Part of a small language model's weights: learned positions, biases.
MLP neurons of a small language model. Each row is named by its layer, matrix (down: output weights) and neuron, and shows model dimensions 16-111. Each number is 128 + 24 x the weight over its row's rms, rounded and kept within 0 to 255. Numbers have three digits each.
After each neuron's rows, "fires before" lists the tokens most often just after its 100 highest values on Wikipedia text that the model never trained on. A number after a token or word is its count.

L3.down778:123124116147131158120117186096138119119153107109144108128106153128104093155108103143094104179129108090135134119119140130134104105093142095154128147114141133140072116179119122162148138159134123144134114136150147144110138103142127165131152096153125121082162089111179115103117143103121171083
fires before: " as" 29, " for" 12, " in" 8, " to" 5, "er" 4

L3.down543:159090138177166141138121114145113146128136121119116146123154133110154122107121143118158135110143195166137185133120099100142142117110147104123136148109131116083122115179085151115139115131101117157158081110113149120150145083094128074115136133124122148096116110150126167097132167100122170091
fires before: "|" 50, "-" 45

L4.down597:113089137110104087136088137155108149132132134093130141149135147127107127158070131104153065133113135125140140181097105130139104155119135112111128148100141126078117147145117148090143082131129141107118123129145172141139137120115153113133130107122125137135126148119164135155181101105131157076
fires before: "==" 20, "The" 11, "\n\n" 8, "===" 8, " The" 5, "|" 5

L3.down985:166138146156128128130156146120119118121117137140149107122070120191095155139122177123137134144114149130097154109127123128127132136150111173157090116143150158125117115164085063133073141110132110119130123146107161173113114110127129117127120146112134097154121097159107095109094135074131105090
fires before: "-" 50, " " 4, "==" 4

L4.down443:155152114149135151098116126124156094124120126119137122152117123157119159132115132128102128098172127133124125138160124135136139150145114134145129103119152073144140089105080133136071136144122144131127124160140167104103119097121137147156138105111178126127162136141144123104113161104147157142
fires before: " " 48, "ence" 5, " |" 5, "es" 5

L4.down528:127098129131131156121162145144129093128124122119136145137106113136140144155089137120075150107110154157158137118142150134172070099118126124127117123138135102148114138163124163136120143150131122129132065125089129145158137120135106105071136110140122113123136141128106102065114099133154205087
fires before: "|" 76, "-" 11

L4.down850:122144110105107151139176102137117113089130131138156127114160159120083191145122142101097101152123151105146080144162114181151117128101095127125096138121104100138129121130109143161124142179133114129159137159142145117154125126187110103129131139164168152167144154147124120124103095088097124135
fires before: "|" 22, "-" 13, "ast" 6, "chn" 6, "op" 5

L4.down936:147113136116158147098114116106125133107105169169109103135123135112139106122125111126146140166142172134159126136124052107129162087154116097120114144108071164181129157134131098128126109186137129132150091144119151137171140142146116112137121130180096127080100105136136132132132138131123130167
fires before: "2" 29, "1" 24, "ography" 4

L4.down398:122103085152127139130152109136139157132127131115139135104098180129130122155120138144117139115155118166129120116163067132135123109090135121138065087149114139144119159151088135130202099145169111098160154141125135147093135103127144166070077121110144155106149133123142123100161115175127129113
fires before: "-" 30, "|" 12, "C" 4, "The" 4

L2.down596:143152116124128117100149119150118155137103124148097158159154107127145134171123152164118074147129110139138093170159107131137087148106108131082131065150125136149149103163117151169131170101130129095127165145132181109140122090142130131136114137110108072141155128151149140142133123126134192131
fires before: "-" 64

L3.down681:113127112146157192111141131140135133097145125118134146154147086115118086164096148121140156098105130144200093125147150118138095099163132140105140097112160103115131124136156165177151094183115146078089118120148088121145110159146128094083140160089126127148099101133121128129118143141147161118
fires before: "=" 38, "P" 12, "==" 7, "===" 6

L4.down580:123122150120141146162060161149124129114166100124136128156110147144144113144081112169099094104116146120109140065105115117127111150139125084094164125125139154138135124129107098173145130128104146119114107101119100173155130167124127093145128127160121107184141109160161167108159109128110084102
fires before: "9" 17, "born" 14, "1" 13, "0" 9, "7" 5, "2" 5

L4.down136:136118114095116155136105160124113132177128095113146141134113089098139144067131132165115175082107139152108108110100118109115161111109097080170182125120094113157080144096124141129144182110121065137125143144136133108105120155157147118093163159125081121131191164122141140139104152129123103178
fires before: " " 41, " States" 8, "al" 6, "1" 4, " in" 4

L3.down3:153130125112126126121151123102166111140095119142144157126131101112127168122102136133114133108140108171158091146138113124103153153146133134066147184146093141098127134120144117109159145128169128124072131140187164117130124153131121134129103087142129104105114121168088143108119132150125108137
fires before: " |" 31, "|" 12, ":" 8, "es" 4, " \"" 4

L5.down474:120106130141145162140133134169170121120121141133146120119137138155113141177101140108082153104101172146120150107131122139164091096128127115116075131142146144118104123206129118142149135179130126123150058122123135130141140101132117133106124124127122108132140147138111127090133099142147179098
fires before: "|" 21, " " 20, "-" 17, "1" 10, "2" 7

L2.down1019:103132090113143172115105128136092177133121096133121130138145073122134110131121129139075126139110130139181086118134123103180096114178141130134082128119149105148137105147086164157186122173096144088116136130157099125146122158183125124105112142090124099108095089141125101119111137140148166120
fires before: "=" 32, "P" 12, "C" 9, "S" 6, "D" 6

L2.down720:133113089111128095133152125125145075143133148142106125135146124091129120120106112117134142164109122145184122140133095108156160152093169105133155132113102145135119100127085172154103121120098096120112156109150140109112126130125156187083103130176139172135128139130152090170151151136116104171
fires before: " the" 21, "ed" 16, "ing" 9, " to" 6, " |" 5

L3.down961:155117113130120140153180092147164136153143148128175163144188118139168166110117108158139114123163143099130173096170149135097169147117147123119104123141081075122124104177096125078126164170143084125097135081123164129131122108137115104113129131147150085132144149081177131123155120160168116119
fires before: " " 21, "h" 14, "ri" 7, "ry" 6, "ries" 4, "s" 4

L2.down1014:122107125107113110130134143133138174101110112152112109116083137081122133102092151107126099119115108154158181133122118097118113147108107159096087137128169160101160105137116130171116109141092118119133093113112137151121124149104108147118118137146121150122167111143128108126118151071132156144
fires before: "ed" 17, "ing" 15, "ress" 10, " the" 7, "and" 5, "s" 5

L3.down146:096142107108117151115125149147153081110114151116144127112125124149085141202189145099131087129144167124130141098144132142150132167134103149159096109131159132111080145145117103163151136102113106136105166139141131091147077071101108147140099130121125102119120149144120133158143151155128115180
fires before: "-" 90

L4.down775:089121117126153138141138148143152122096141161098130140098130136109131053150171133126158130148108160094141134133121161125113073105155168106109107105094120126101129133163097147156113135073077136123139159106119116103116130132100118131120112125099151158144153122130102117078116130133149123144
fires before: "1" 19, "0" 16, "9" 14, "7" 10, "8" 10, "5" 8

L4.down538:162128129143133120140132146137162110128145163079131126101131115132109159165099132129148088124142136101142114151111094128089126093120123112130152147168090176148127174143133139162095083119084130138105092136138147116092124096095132129236120147116124121147156148115104094153128145163093117109
fires before: "0" 47, "9" 13, "8" 8, "3" 5, "7" 5

L5.down705:165152116126081181134116156145108090089117167126150143148174104089114113130119116170094132108139105138125088115148140141145113171132146119141139158129132124129122138114125144139132137174116088166141124115106126153109135129123111158117192106137127152130136159130123164126089185080128141122
fires before: " " 34, " The" 8, " M" 5, " \"" 5, " N" 5, " F" 4

L5.down761:094137137112057149123093126197105107136174136175128167152150154152178136136100155117123197133150155146133152088100095137131143152154138130133125124137157114107081111155113103138140091116125117091129073092113096118152129119133135108139168119125142133127116132077142163071133097128137104127
fires before: " " 29, "t" 8, "an" 6, "b" 5, "es" 4, "ay" 4

L5.down21:161137113147130156114123149146137123128146131104116106151120085141141121147090094123104118127130104124133140171135106144094145120077129148180130094145142126133144121120120112160142143099087100108160134095144110163135126153111144145107121147147172085140080164171087118141126129112108191163
fires before: " " 43, "e" 8, "ant" 7, "r" 4, "ance" 4

L3.down369:148134142151092119145158140133119140141127135101132124105153109146123142166180143112139113125140125139119109132152126167112114135138114143131125152117152101100132142101110103131119144162149125130143155150147121163149115088119115137069154141102129109125147132086112110104124186100086147104
fires before: " " 57, " N" 4, " +" 4

L4.down911:137139150119123141075121139105166115131132134129127188116116163132107150126212095086113101105110133157126151112109129172113139090108146120091166125128118120102081145159163134123159116077125135117147170149159146095134087120110114109158121102125150102124126153081115151115104171123110158154
fires before: " " 43, " W" 4, " G" 4, " L" 4, " D" 4

L4.down823:106147126183156142113098132140157113117140108079116130135123140138086087156083162089112163132124112109168129181101150131137082115140140143148097131139142129132122132116106134161082100104072111128142126156146123134161127143101165137126120150105119102116090117101079132113131113131135159095
fires before: " " 22, "en" 10, "ents" 6, "id" 6, " E" 5, "v" 5

L4.down769:110094170152130105136115167124162105133146116084167100095125131159089157127137134133129115116139142139091135148112102097147158093112141136110102129134128103133110116168151120090181146154154129100141099163105140143113131129140157100158116101109150157115159107138149143138113135138124154113
fires before: "==" 18, "===" 12, "The" 9, "In" 7, "|" 6, "A" 5

L2.down367:115123088144143185130167143142149183101126144119115132135124127145116081144136165126142121095115119123184129126120145148098142111127094156077106105127193127141109097145118104145123119157128118091116129133143114140144108154145134091139116120087135090133136143141130093142111153148134228145
fires before: "==" 19, "===" 12, "=" 9, "S" 8, "C" 5, "The" 5

L4.down991:112108164121155129101172165144142158110124133127148170140159093126129086132106096081117142098141111112173126084137134098124136164132114116098134110159160153161148116084108120139032108114088115164091141132133135124126124117121119130121142169154135105157133081124121057097103108141185163123
fires before: " " 47, " the" 15, " February" 5

L3.down16:091115112125117103147119101111131141071142100135142077128170095139156137095117132154122117158120136140097128137136144140120120135127171130156170129123109134102152131155132101138078113158147095127108145077096140197155143129122119124148120140128128086142131171122103110147155134115108122088
fires before: "0" 34, "1" 25, "2" 4, "3" 4

L2.down847:146098145119157132115104114115147117183108159167108091132062091126139155141094108129124106141138125097154136105146144117141165126135130100151142154162090092125131140091150151150104101115136135138128129126117115158122145133157160137122156098111162127108115136125105179119160117173124113167
fires before: " (" 21, " |" 12, ":" 10, "S" 7, " -" 4

L5.down817:144141176098167125111136122146153165107115168141138096170129132121140091150074157174121131112093116159105146137110103095088123100096061112127111132089113166126110150091125131131138120077120113144142077107127119138176117142172131090116159173116134088169155127128124134159143082151144149135
fires before: " " 72, "0" 6

L3.down735:123122127104115102148112149123128154135154113124155154132147127098113116134122108078124134069131159118164112109107134146144124148164133147123104137120179125086133090133096068137136123087141117084126091122145108125115137085176132110134119154117118130139097162111145109176133168092122072130
fires before: " " 28, " (" 24, "ge" 4

L5.down115:100108133140141103126138095141124136081143132128134136129136089085159091100139112136114132108164151123136150157125145124111122098130129145127121126103098177099131092102166160140102145122131131130125132135103129111143140151128131117138148126137131175134147075133091150081134116118136130124
fires before: "-" 16, " " 13, "|" 12, "an" 10, "5" 7, "4" 6

L2.down639:149144101142105141098129140146160150093129109175082136112130134107137153166148162112150106120116138112128141131146126152108128109091072152077119157116155179113109165091121124123174121130059123152162065158124147160143130131140114120111160134131141150138124112148113174141136173120147131088
fires before: "|" 37, "|---|\n" 13, "|\n" 11, "|---|---|\n" 10, "ated" 9

L5.down356:131159157150138124090159112138098157089128130113102157148163098108140140152120141115156113119115180129143129131144076142146118119115127135114118110088173149074100104104110171133160132146134150120169115158104103163153095095143108120072133097100145118152175136095141119135096124134149137156
fires before: " |" 31, "." 18, "0" 16, "9" 5, "1" 5

L4.down287:099131150131166132117109139106107153095134136100149127123164139095117132130098097113120099134122097103128119163119112155106149109126181117113103184104139107082101127146145114104149111141161125134098092123114129126130151087096169153196143141164129118135129164127155123118156105118079109103
fires before: "==" 16, "The" 10, "-" 10, "A" 6, "In" 6, "===" 6

L3.down363:137108155159176127109148134124134126156124144113184103131120107137149131160119145124157172139152152186127166148125099128170136110148138145136124112090148135107122132171095094112112117131120121112142096134089141137133118080128118123141095132074126121120127122115097104130163134122151150109
fires before: "-" 62, " " 7, "The" 4

L3.down611:163086113124139124110173116128098154111150153078141142127147160111133153138110133103150152115089128133122117109145152141119083152113065081084153115117089139118135159114114134150148110065088128143171107125117105091120130151098163138122161130122139133133172135095093162116096133123177161189
fires before: "et" 17, "at" 12, "ite" 10, "als" 10, "it" 7, " " 7

L5.down996:132143173093126108109162106101127165136122110151131126159198142125168133131120107106070065115135140144122145113167123139146126127142118145136120173112168113130095112096106155150143137138161131117156099131176083132119108137092141079120113155138123143120116156159151173135106120081103127151
fires before: " |" 23, "|" 16, "ms" 7, "ony" 6, "0" 5

L3.down280:113085127070138135135125147102148166173117114130130146100178117107134126078114131110162086186124176130152104122132127123130062123153131142113155144153153152119122102195126106124113121156095123117151124131126114128122118116118131133136122159165117096160126128090103123124141143166147107095
fires before: "-" 20, "=" 13, "ley" 12, "P" 6, "," 5

L4.down419:120147183175125137062111133126147119077132159114168120123131137152207114144131094141111140093161133134075109125156132159101139098091111151133148120121123134112086162105144125123122122095130114120114138142158148131083142145110132137095119107085132114088172122105099110127138123143153133117
fires before: "c" 18, "ch" 10, "o" 10, "k" 9, "e" 7, "t" 6

L4.down212:113101141143143113142179111126154140108126152110149142125134122149132137150152117162147088170162158100074096157165094080120177093110142097135139154148109139126098128105141121151103124137116122132138140127168157152107119115105097137115122146117163114116123113113110106107092145133103126167
fires before: "2" 36, "1" 28, "er" 8, "8" 4, "7" 4, "3" 4

L3.down753:166144121114166132110088116124115123153167176088140107136144093150186142120107120129114126152117123077114125127133101135099147123150162125066121102149132130155109130119124133151170114143152128111120142120168141130113128088070074124143098128125115101129146110094184097136091117143131096144
fires before: "ines" 23, "ed" 11, "ing" 5, "ad" 4, "ment" 4, ":" 4

L5.down849:142153151115118119185128165148101158161147113091130131151109108148117116131122094159085114112160095153144108096073150118141161089150097174169142117121059109136168106125087166135106082168153141143130141144117147106146132095074144134128138150083129151126169161128164145122102111118098140129
fires before: "9" 38, "6" 8, "ree" 5, "1" 4, "7" 4, "8" 4

L4.down756:076132072106128111130144126162112112077119133106170140146132169121091144143095148149153132145096168141141121112127199131117079141133157118122123116129115159111169105121145145107140095123127118131110121136129103137128138115144136119114125173146130149167158133150159086109106094127131143132
fires before: " " 59, " —" 7, "|" 6

L4.down715:156101154110161140126163113161140116132120190082147149111103078133126132090117115153163121152117158123129122143162100138093135084122122137138106153122084165141132114130137133147112138138044114124163147142126107109117117099105116135145110155112143080096131130145155130143161083171133101141
fires before: "ical" 18, "ics" 9, "id" 9, "ia" 7, "ri" 7, "ry" 6

L5.down741:115165134117124135093135146091146101119133162083131145141158141114171099122114148147128155173113156103118149119132150160180110173187146089115143176103147135081103124087131127119106122147122134136085125133155105136122139080138131120107184129125089143109115115096129111174106168101133124115
fires before: " in" 15, " the" 10, " a" 9, " to" 8, " that" 8, " on" 5

L3.down218:132161113140100111139134129124171114180147153122165192143126159135103144105111096129103120184108090100131144077117177150115130141112109121117111125121123110153104165103114127116149117100138147154116146128109154111173135133146164138123125135152126150104139104112153100090131117146150154158
fires before: " " 28, "1" 11, "2" 8, "E" 5, " Total" 5, "s" 5

L4.down493:108120140142147116142103144126137129110115108132103146139147129114161145135114139078146151114096135120145143101114157170113123109164139146124135195141148176085116120118161104100120120133103147137130115095129100097175120130115147104115150138156126160142106104127138132125086116157137106130
fires before: " " 40, "1" 26, "2" 9, ":" 7

L3.down571:105166151110107117121111123116084136116126095156134124134140120109075120173121149102103136152105152123101121092136162098146092156116099123080135100106097115116133137160121220133123136086141112130091128128125132116131118118097158117153144171110094114135130106127153097159131142088172109123
fires before: "-" 52, "ed" 10, " School" 4

L5.down179:079148112152110123107135160122099171170139128121082150152134144161108143146107115137127104107140098126158171113152090157091162202133173087126118072121171113111119103107147116121143154086105094171168133115146160091167112137139128116117112127130168093141126160133103134133150161128145128166
fires before: " " 52, "," 6, " United" 4

L5.down113:123144133102130146138140153108126127121121090116123137117143099120110136140167114133093134156121155117141142080131134128165140165128155125141134149174147128141074119161072155178144102147151108138169113131116148076112136136120089168163122092166114121147173158157166102121119159093138127144
fires before: "," 28, " |\n" 8, "resent" 6, "rom" 5, "ro" 4, "re" 4

L5.down255:119124124122145163104130114122120102112105170138106123121151116157122151145121121166131126136075184081101138129099134118111138082124135113147106184090109109073130128139105079153138127172089124146156100110085172118112126135165120118157099134097120086121168154113118123113130125124167151175
fires before: "-" 40, "it" 5, "ight" 4, "st" 4, "X" 4

L2.down744:110129134150128098152114138144135139130149139158074136123134133156135085141102131118130136109095146146151155114119143133099087153193152142150150111120132155146128122149116130108114118150135119117133125108133153122103113100109111092117156136136118128079086088114104099171128122111110153130
fires before: " " 50, " in" 12, " on" 4

L5.down43:116112125180133156136151144136162113120118138129149127096106114132110164159161135094093154126140162126109147121119103141136114109162111141148072124139153157131110123182090112150111112147113118139127112156141132091135122089136108134156095146118102080134107128130094092127136089164125169131
fires before: "-" 82, "|" 4, " " 4

L3.down736:095140145095132106103157164098123104156116137126148121143128154124110150115148115130113136135132148068132122165088097118141116112181106113112149105155115136125116132085118162135128110092106100183153115121144148161165118120091143128167126075099125110147145139124119085100092127139130134150
fires before: " |" 30, ":" 24, " " 4, "ates" 4, " of" 4

L3.down585:169135129137148135130187137123169122135135142148149115154134084166115138149102124157166172083125126168112073122148128132090119138129079148138122115146132146142142104135136155125136113162111132110158140142101112163092120112128141093144089135074127128126119150158099067127129121116123184145
fires before: "ese" 20, " |" 15, "\n" 10, "," 6, "e" 6, " (" 6

L3.down175:173122131162112096107130118113092131158123104127120108164138133160109159147096113128114139141099156132115140189155127122153154150101121159089125135138148117106120114135107088130177122166182134085103150132143149219151117145146115087122088103166121094134139178076149168164116130111113169142
fires before: " " 59, " P" 6, " +" 4

L4.down116:124118120135135155150135129150157109125132087134150129123104146154139131180109119098064136100117191148139146114132120135153065104132117128137073109128133160125125121200104143144133127171128132125124077113133134136155140093126097119071121126147118141140118161136113107076125105111146201097
fires before: "|" 91, "-" 6

L5.down59:100098098188130141100133125180121116120097144118117128115116101132114147174120120086157108160112139090137103143099134119121108104139141120124163143120126116145091132161120121131137084139100163132158137118092121106108160158104144108121124134096084093075110086142106154145151126126163175148
fires before: "ulation" 13, ":" 11, "=" 11, "a" 8, "T" 6, "P" 5

L2.down851:137126095096110145111147134090109117170107114104116118147094116105134160110103124135117132145130155102143115170140115121169149131085108139129132098136116199110114145143098136166155156115115083120103107150178157167105146121067136155128120124119130149116158113111126117075165132110119140147
fires before: "ed" 13, "ment" 12, "ted" 8, "ement" 6, "ort" 6, "r" 5

L4.down447:139145171131150139106095148160158140139171082104118107144138116127092130128096148105101159135127123117164133140088136139120127151154166130133095074108163127097122123146122130136147131115113119153166114082105149114138119115099098132113136152107124092157099097114118140082168108167117103122
fires before: " " 52, " in" 6, "es" 4

L5.down587:170149068109102192137160102098150127135106110097155133106106133131108117123174098110093150143155151106104159146115137113129143097157164139150120101117113154129118121111145129131191110142178142116139169165146138151085130077159100130127117111112113118105134118154160109121134105128132124151
fires before: "," 28, "es" 7, " |\n" 6, "m" 5, "ey" 5

L4.down923:125097135123071124136153109136141132153101124143127097137137111178102151150120121076117121115134149127115112123151084140131144119115094136094109161149114148087076142168094113172138138067155105150145131114114158102143141126117152126134125171116117123104123159180140143160157164096136155175
fires before: " of" 27, " for" 14, "te" 6, "ives" 5, "," 4, " and" 4

L4.down101:159181104149115155143126153143129109116127131183097098113117111116129157191101157096152150099140098088183183107080118121106150150141118138138118137105142134107114156090157115118135122150103126154100142080151150109108123123156160098128111145136094142147120147169084156124156157165129106174
fires before: " " 34, " in" 9, " on" 4, " A" 4

L4.down501:147139120119118146131125117160171127171137150137143122137091090093124128150110155098204144129112105165128109114141178099163140175124163126069146166149143156108154122126147106164095091101123153113134146133125110120161127134147145113153122144134108119132145100137092113114127086144134124175
fires before: " " 18, "ot" 13, "i" 10, "ed" 6, "or" 4

L2.down341:118137157152152117144179131116156130143089118129109114138128089136120131146107123162146111148112105154160102123117136127160171072114124152138127076120121105126115104133124094108089123121091125139209115179085128161095135149141135149134120126123155123162164111134094112098137136098106102090
fires before: " a" 17, " by" 11, " an" 10, " in" 5, " released" 5, " born" 5

L2.down338:140118129139154137143094165127123132051147119068141129149163134109088104162125107121132137117125081097128169182097158154135102119121119126110104141117140174108163144124110115132123156130135136123109097164169142100117130097142146174149140115173120117128113117146126105134128104132136116083
fires before: "|" 24, "==" 12, "The" 6, "-" 6, "===" 4, " The" 4

L2.down168:118139060136147100143144155143136148141140115115118109117113150137151136146150132131134156094137104120136136104122140123141132113163114105088149150187086112134153084140150147135115124183130112138115133147142107125106119050152104180127150126134117139107146145082109134156156122116124123146
fires before: "s" 19, "ern" 14, " States" 10, "nament" 6, " K" 4

L5.down187:116128154114135127107107140135146130123134135120140164039118139151126139134255118093112129109101126129111145134127137149115138116130108117108146121136125119113127158112138109136121126122142139126145204155135116121163008121094143097153060133130126114140129125135134139115134154126115137119
fires before: "-" 24, "|" 21, " " 5, "|---|---|---|---" 5, " (" 4

L2.down788:163117109151117147126139145093119130132147115179116157148112117137160142130093097113095134100155158135129094134139096156068162162139131136087145168154120142115130121154119113158136107120175099129120127103155133156129114120137113139104161115117121129114148145103098126131125148152113145148
fires before: " " 50, " T" 4, " F" 4

L3.down825:126151145110113158125130137134112099124139147119136165094094116142146146184192153135107116083152110168127072146173123131164124156116138100146110094124148145152085149148143080181154092127142137126175147106101126115118114128088114148101094151126086116082121188139139164145145151117115121148
fires before: "|" 33, " |" 13, "-" 11, " |\n" 4

L3.down530:129109132138156134135129152137161119137158136098169126101145091141095135134125138143115109100159122118149118114127171141150083140106106156117153107106111119150104149111151155142150121161165144126142136162130126123121116148137161083120112094125129072147144077143142144122113128154130144109
fires before: "," 26, " that" 10, "=" 7, "==" 6, "t" 4

L2.down679:151096128106105152123131105151175078091110106116116146121132101180122181112112128092079124159089153106148169112117172139142152084102126155134108114124124161102131169135141145104118134112089129158138118105133156130153136128092107144111144142152153080089111136141110092118134123131131168129
fires before: "|" 32, "-" 18, "|---|---|---|---" 4, " an" 4

L5.down544:111101189113132121162112111100142101181129123134122149182123127138091123115120149096129134106138118110147133111147144154153119103148148145122118104100170136118119149130125148148105128118123152095096146143104159112133116154092192140088197130148143107102102124094143147158147056120088119092
fires before: "2" 17, "0" 15, "1" 9, "9" 8, "3" 6, "–" 6

L3.down35:156108131165117098088117076137141114129167119125112125132118113130141123160109114126140100133111129101176137156161126113118163128106091124085120130079128172101090172153100127112163102132105159120108115113147131103126135106133099104135121118143148120115115143132101156146107148084148123111
fires before: "|" 32, "|---|\n" 13, "|\n" 11, "|---|---|\n" 10, "):" 6, "ations" 4

L5.down660:086157117097143119094106119118090122115163157109107125148127100140111082118130131086171099159132170096147181138088121114122123122161099090116099166101107114126142113135105123123104120126099180110113089121148126090164180116136134091156156188119109117157126089175147107119113136103126120126
fires before: " |" 33, ":" 25, " to" 4, " (" 4, "otes" 4

L4.down329:078132123097132129103142173117141100141129140120141147157162143122134175139143083085092105130137155115152154096102101159117164053142113117106112133155145125100111152106103116113142121126086081118126135108171140136131129127115116150184106116126129146131114172096093125094087122114093127126
fires before: ":" 50, " " 7, "ail" 6, " to" 5

L3.down329:099097138149111179120101133167134125131113135158121144108150103101159094169177137124170137124133140154090169153096166136124072123183166074131097103065095139088140149159126076134115127099124121115175171094118083117122128131134164133147116124140160144128119148158106140121140104127130109128
fires before: "1" 30, "0" 21, "2" 13, "(" 4, " " 4

L5.down647:139124135156121145137123113153154181150120154119123128129165086116108103126131110090105180102155133153162149137144099149161091156127115125114098126153115119091101130126178110171126142106157131141112099139086111104145137098156094096131128113107150125106126182117139120096160146121111130112
fires before: " " 40, " century" 8, "io" 4, "ab" 4

L5.down589:068135128170132158104116138133148175111129093129132129163118133131106106111080124091128128123123130092156159097065130099163127111131137110130106161128125154116132132185135122127140093164144174123145095111125104120097155092106151165131125136132143114141131172160137101100136099118114129126
fires before: " " 50, " (" 6, " |" 5, " in" 4, "0" 4

L5.down908:143147158104172124119123128158126105122151097164109121148095106169128144115101137175088156115145126158121115141109135117117092134148154123111118155088137138115183142117113150125113124127128116128128088126138077145126134080137143091097129144142128117096159107168151140100101088098159134169
fires before: " (" 30, " " 22, " |" 4, " St" 4

L5.down499:152146157156119156134120139104209114103148166168085103118105111097125076132112119111124119118133102130123118176123162089092171096140115154127160129154153161130136102112093095177150128113108157132137149125088138120118120139110114112127120153125100132138130118152136127157133115098111092145
fires before: "2" 26, "1" 19, "0" 18, " " 14, "3" 4

L5.down367:102152132101103121070120134207130134118124160141148133151125140111109100087096158143143121154143114160116130098143168147113088114096130119103137126105141138127090139121137132129083142097138141130133130161162095098165124130118171125106167095136166144129143118143162192176111110106103104152
fires before: "0" 15, "7" 11, "4" 10, "5" 9, "2" 8

L2.down223:149149149130084149115143132131147099116140116161077113131102118182119142145086162129120134098083092137166105107125150136131128136166139141132134187147149153107122130090109147113125135115137124159104131118112130129093139134129113154106139123132106104101118142122088124133143115118101148152
fires before: " " 41, " in" 10, "ey" 5, " on" 4

L4.down207:115127166127118132096120132136120163096126125139158155133107141095126083153118166090125120132106138128151147102119142151152092090114135087123159093088117138093120110127093106122177144138103153122161128148120098112117138151088147103120163162133134133131175128110150127085155125170111166117
fires before: "|" 32, "-" 25, "===" 8, ":" 4, " the" 4

L3.down930:133111182124114118123116127143170103157119153159108116142126076196120099142123100106094113146125129067147128188140140126121189145095137110138136143137167132081106113081128142139124139067101127110109088122139138063129125135140112120118120123152127132105076117117132140143192180170134121139
fires before: "," 14, "." 14, " of" 9, " in" 9, " to" 7

L3.down305:142136129128135128142131128110111138113111124130141113113120111146126130149138122097148125100134117158121094162152110140128111142093127142114121159162128116075132142132102115149165159123139123120165128125161111170131124117112123147081135112124127129141152127096110120133149152114120144088
fires before: " " 56, " T" 4

L2.down269:111160115134135130143115168156143135135118099144116121169140132144108175150091135083079115135133113131150148153150114144103156077129116133140057160124102133118084103126088125132121117137162144135170134166119120120160136169132099108108129106128134101128141131105072120161111100116148172140
fires before: "ys" 23, "ot" 11, "il" 9, "ase" 6, "ates" 5

L4.down144:180096108143137165119143139065158153123094136125115143151133159096086148150120142125153088132150113136140105122140156134132144150144127113138136110134119088142170050125167143150143106124113143119150147160109125150196136167119163143134124165092112147124099090123090104102177103095079126134
fires before: ";" 19, " |" 12, "0" 9, " |\n" 7, "2" 5, "5" 4

L3.down582:136163138126084151141088156163156123087126130130116167118123153143081139142150117143125071147120129063082107073148131138107093123138111127168115155173136148122125140128106094149129139088137103125180144120122112150102117121143150130154137135123127125142144136145126092105110133088135103090
fires before: "-" 29, "|" 23, " |" 14

L2.down654:105121187152156111083125147127154120115139177132146116127104156070117146100098159110087120100152127124132142110103127157116108126153100106117144146139120186126094116190167105182136112138127127167094118128140146123126135108094115110161111140132142115080169142128159096103118143132169151074
fires before: "er" 22, "les" 11, "ry" 10, "k" 5, "c" 5

L4.down18:169152140134132121113135120097099136180118120129127148089148110132121135105192096134141099150124131156091121164152150130100167147113160130081141129135084131096118147100156132155149153142155138137147157095117121122127075130154116138117157113117126120114138107067147110150171175113098115122
fires before: " " 48, " T" 4, " H" 4

L5.down293:157134102165063159146129125124141083096122137144133134161122091109102146120136125128131120103097181132127126121141135133113106097091100146161121176131093130135121153176097088113095146158100130148142077110157169131132133116117127122125164125134079156156097143134101174122120112137129096108
fires before: "-" 24, "ast" 9, "it" 5, "ran" 5, "very" 4, "conom" 4